MLP neurons of a small language model. Each row is named by its layer, matrix (down: output weights) and neuron, and shows model dimensions 144-239. Each number is 200 + 20 x the weight over its row's rms, rounded and kept within 0 to 999.
A block is one neuron, or neurons of one layer that tend to fire together. Before each block is what it responds to, as a language model described it from the Wikipedia text at the highest values.

Responds to: Possessive determiners and markers
L3.down623,229,185,196,167,188,221,186,196,228,199,196,217,194,178,220,183,186,195,227,217,190,211,170,235,169,206,214,183,210,218,180,236,224,198,168,191,201,230,194,194,221,229,194,190,202,204,194,191,225,198,214,188,230,221,170,197,228,197,218,221,177,217,179,196,257,196,161,215,200,208,186,208,180,212,186,259,191,207,213,170,188,218,219,191,170,167,243,220,205,165,175,210,201,223,163,222
L3.down718,210,208,193,188,204,247,169,186,207,187,179,219,191,204,193,184,155,167,194,201,209,182,207,198,197,217,190,181,225,172,191,182,230,185,188,192,189,203,189,180,190,203,187,182,184,184,176,187,232,233,236,211,198,174,203,230,195,177,213,237,196,210,231,231,229,230,174,187,167,186,215,195,226,207,190,175,173,232,204,224,208,213,158,150,181,153,182,203,186,200,243,214,183,219,253,193
L3.down843,186,196,231,195,182,174,204,203,213,216,240,185,202,166,202,208,204,204,170,250,199,203,191,200,182,197,208,210,205,198,192,218,202,222,204,189,170,181,197,181,243,201,203,181,170,216,207,187,191,193,209,208,197,224,201,194,194,195,206,182,195,188,189,219,211,188,216,210,176,185,180,184,192,169,172,218,180,217,205,168,187,226,264,217,177,208,187,193,196,207,216,207,206,153,207,228
L3.down1132,198,182,192,201,166,176,205,202,147,210,201,206,186,207,206,215,217,214,165,223,193,202,194,191,191,178,168,184,196,183,212,195,221,179,186,187,215,190,197,199,200,226,193,206,190,169,183,193,185,196,203,200,230,205,196,209,168,172,197,221,193,193,193,204,165,210,193,221,196,234,187,214,176,155,175,178,210,185,183,197,211,218,233,222,208,216,181,184,190,231,209,181,180,194,221,234

Responds to: Possessive determiners
L4.down576,210,205,212,226,203,206,201,229,191,207,207,218,190,203,205,175,173,180,217,191,182,223,210,206,219,212,175,217,230,188,182,181,194,220,202,196,195,155,202,163,219,204,183,175,202,211,222,175,227,182,197,208,194,206,216,209,181,179,220,215,192,214,209,217,201,180,195,199,183,207,175,256,221,207,211,223,195,205,184,218,227,228,238,216,209,187,185,140,216,195,222,183,171,187,220,178
L4.down980,230,221,218,199,184,230,160,185,207,211,203,214,218,234,206,217,185,195,224,202,245,216,213,190,198,196,206,217,197,199,208,200,199,212,202,185,218,199,216,209,230,224,226,196,217,196,207,184,225,225,176,223,205,170,221,224,173,179,174,233,191,205,204,190,181,177,195,181,233,189,196,240,205,199,204,226,164,187,211,208,213,176,200,172,208,181,226,181,195,210,215,182,192,185,175,198

Responds to: Possessives and mid-name fragments
L2.down122,194,208,176,173,210,230,211,215,193,231,200,180,218,175,182,198,194,219,227,217,194,196,191,189,175,196,206,209,149,200,216,211,202,176,190,189,207,215,219,182,160,201,186,259,220,192,173,238,199,189,197,178,198,190,207,200,229,177,193,162,176,202,244,152,169,206,208,180,178,223,175,151,204,196,201,169,189,228,173,189,198,208,187,213,164,218,205,169,198,201,203,187,229,174,217,200
L2.down415,211,228,175,200,206,245,223,192,208,194,227,193,205,213,166,210,250,178,191,240,160,201,211,203,203,196,194,221,191,205,209,178,195,199,169,209,179,206,199,225,180,183,211,199,196,217,179,208,190,204,219,215,168,224,223,190,204,180,220,197,200,235,188,180,196,192,208,164,151,198,211,209,195,219,179,189,179,173,185,224,207,202,224,213,208,199,200,167,184,210,229,175,195,213,187,212
L2.down593,181,167,219,172,227,180,231,200,182,230,194,236,210,220,234,204,201,208,200,236,188,192,169,186,225,262,201,210,192,200,222,199,224,198,194,195,202,221,194,174,197,201,236,209,188,184,226,191,183,201,169,196,180,204,231,192,206,195,196,207,200,176,186,229,175,215,206,195,198,193,198,201,193,165,180,206,157,188,174,182,170,191,186,141,192,191,216,234,177,202,187,208,183,203,195,224
L2.down641,183,189,205,195,201,193,194,187,187,206,174,167,196,190,221,194,211,215,203,207,212,211,221,211,197,178,222,176,173,237,228,173,195,196,197,217,205,215,193,208,232,170,178,202,232,189,228,205,219,185,186,205,242,185,194,166,181,150,177,211,189,214,187,226,171,185,198,186,178,167,167,174,215,239,209,207,204,211,206,175,215,191,175,173,208,160,217,204,212,195,179,219,221,208,226,182
L2.down644,185,219,211,171,186,190,222,238,193,218,183,218,215,202,207,225,186,207,177,196,187,228,213,189,227,176,156,184,208,200,200,195,204,185,175,199,207,223,196,171,199,252,197,201,188,160,182,210,211,181,189,197,192,200,169,188,164,209,211,189,183,177,233,176,191,192,200,186,203,166,189,241,188,170,165,187,193,203,198,201,197,229,206,217,227,196,204,198,177,251,224,195,178,201,218,175
L2.down977,203,230,234,200,223,225,193,201,225,227,210,187,214,205,175,185,187,202,198,222,217,242,179,219,256,217,200,214,209,189,214,161,205,198,193,204,177,227,224,214,173,193,202,181,187,178,152,167,174,217,209,208,219,226,168,218,221,202,211,239,185,222,178,210,178,208,222,222,199,227,160,189,267,228,157,154,213,180,204,193,205,181,206,175,194,155,172,176,163,194,212,181,183,182,181,195
L2.down1088,186,220,207,194,173,186,224,176,156,200,176,211,186,223,229,168,223,201,202,196,184,195,158,227,173,210,151,211,214,211,221,200,212,205,191,199,199,165,248,219,194,209,182,217,195,213,156,194,213,216,175,172,201,220,180,168,206,196,187,193,188,171,175,178,222,208,194,230,222,227,187,214,207,203,172,178,180,201,198,179,198,175,188,225,197,213,218,219,213,233,249,204,221,208,194,187
L2.down1440,229,186,225,222,194,224,197,217,200,178,189,193,210,215,234,205,212,190,207,228,174,208,207,202,176,223,179,224,211,197,204,201,165,170,165,174,209,221,197,218,191,211,207,190,216,187,179,227,231,203,199,232,211,221,222,197,179,198,216,180,176,171,203,193,172,195,200,236,271,218,231,194,173,182,190,191,185,215,170,204,205,165,211,212,212,161,209,184,196,216,195,176,200,203,196,180

Responds to: Word-initial fragment after parenthesis
L2.down198,183,204,195,193,221,195,159,210,151,178,209,202,164,211,193,185,200,207,214,203,152,179,205,203,224,171,212,196,185,187,201,195,216,191,201,181,181,195,224,189,213,222,175,230,218,175,223,208,211,178,192,191,188,195,215,184,161,194,212,164,164,162,205,202,183,219,190,208,223,187,218,182,175,188,205,170,200,177,200,197,217,165,177,198,176,198,200,194,194,228,180,205,191,223,185,187
L2.down445,192,209,186,176,185,198,199,232,180,211,216,184,170,205,212,210,187,200,169,195,201,159,196,206,205,208,199,180,207,193,192,221,221,187,183,179,192,182,214,211,180,196,172,186,188,186,178,209,188,172,203,220,203,227,212,220,226,218,202,223,194,244,230,195,164,174,200,219,226,219,148,191,217,178,213,205,202,190,180,212,206,195,199,187,228,211,193,192,218,204,216,208,157,201,217,214
L2.down456,203,192,185,208,225,209,198,175,174,212,192,223,265,182,224,222,155,226,253,229,238,175,214,199,210,189,225,212,181,150,200,231,171,183,203,183,199,185,184,228,203,181,205,177,262,216,199,197,171,226,175,222,183,190,185,199,216,177,199,190,206,190,181,192,159,183,182,205,208,183,195,168,204,171,175,212,198,186,235,236,181,196,179,191,183,221,175,219,143,227,196,199,211,218,208,213
L2.down506,182,178,188,215,210,188,199,191,158,220,210,192,169,200,175,185,185,196,202,192,183,209,188,226,188,149,191,185,196,167,173,190,173,224,176,206,202,156,194,187,219,207,194,171,212,207,220,195,213,209,178,199,208,176,209,169,149,175,249,173,244,186,173,197,175,202,188,231,239,173,206,180,187,213,203,211,206,184,193,194,195,235,213,194,194,196,226,194,201,195,189,207,202,189,199,208
L2.down974,193,182,184,181,224,241,198,207,225,230,186,262,200,193,209,180,212,193,207,175,195,209,195,143,189,162,215,177,217,169,238,185,197,204,197,217,213,236,204,219,205,189,190,209,254,204,234,192,145,219,240,210,191,205,233,206,177,194,217,188,190,182,169,181,178,197,201,165,191,185,209,186,222,193,188,207,185,171,243,200,190,229,179,226,231,229,156,177,225,147,187,229,192,232,183,173
L2.down985,188,213,175,197,206,184,224,208,205,232,193,212,175,206,211,219,176,193,192,222,198,143,218,179,220,204,215,208,227,217,245,229,185,219,171,191,228,199,223,211,211,158,229,234,147,192,182,234,166,238,198,180,198,215,207,232,211,215,178,216,222,230,199,221,218,211,178,228,197,194,153,208,191,209,187,198,230,199,183,194,200,196,216,174,184,233,192,208,220,197,224,176,195,192,207,166
L2.down1160,159,234,169,213,196,192,158,226,178,211,201,240,210,189,157,169,201,210,178,165,180,202,208,230,196,131,214,208,245,193,187,166,217,219,236,194,206,218,151,224,189,176,220,197,215,193,182,186,219,222,196,220,190,198,218,181,213,198,195,219,213,222,202,177,225,229,161,200,224,185,193,208,193,186,193,208,192,175,212,238,193,236,154,151,178,214,192,216,229,184,186,181,207,209,196,213
L2.down1414,213,194,211,225,213,209,219,144,198,195,196,227,231,172,198,191,191,236,206,221,175,232,196,206,197,198,193,200,203,177,229,191,211,197,202,197,239,218,204,216,211,193,186,216,204,204,232,194,160,236,195,187,199,173,226,219,170,179,178,201,206,220,149,181,250,199,179,211,169,183,179,210,213,195,185,182,218,179,208,171,197,209,194,183,183,222,176,167,218,163,184,233,200,185,194,170

Responds to: Word-start after unspaced punctuation
L3.down345,202,254,220,173,192,185,193,240,175,203,206,189,205,212,230,249,198,203,206,229,151,169,214,178,217,189,190,207,210,176,197,232,195,190,195,177,219,221,199,209,239,174,165,230,190,188,206,204,171,178,158,170,190,193,223,219,206,225,177,178,199,180,189,238,218,188,186,222,208,208,190,216,216,190,202,201,218,193,181,206,229,198,205,186,191,186,200,217,253,200,191,192,220,170,221,234
L3.down1063,178,179,224,201,222,188,247,183,202,183,200,217,195,180,212,215,148,175,212,190,221,198,241,188,202,169,211,224,194,183,185,218,183,180,227,206,198,184,217,198,183,199,228,187,201,162,210,196,165,186,198,195,223,207,219,196,251,234,239,183,186,215,208,182,137,187,218,186,176,181,177,197,171,167,192,191,200,233,200,165,200,184,170,187,226,212,212,164,199,186,187,202,181,156,174,197
L3.down1422,209,191,200,220,195,200,191,221,221,200,215,184,160,222,236,205,176,207,185,213,205,182,202,196,215,186,220,203,193,144,195,193,229,199,189,190,191,186,188,238,182,199,188,219,192,195,146,216,183,182,166,215,215,222,212,212,221,212,218,194,234,187,223,199,174,183,188,251,213,186,189,189,209,201,200,202,221,214,177,228,232,217,191,135,201,204,186,229,203,216,244,211,186,191,206,223
L3.down1452,177,202,156,185,176,206,170,213,195,217,234,201,173,190,165,164,205,227,188,214,220,215,197,211,189,190,169,159,219,195,200,222,163,202,195,219,227,217,232,208,205,224,170,194,185,250,202,182,177,202,167,239,210,215,186,206,192,187,188,211,190,192,217,235,196,216,212,199,212,188,173,183,195,146,248,172,234,192,186,204,219,181,183,195,172,205,227,201,210,242,200,200,241,173,183,193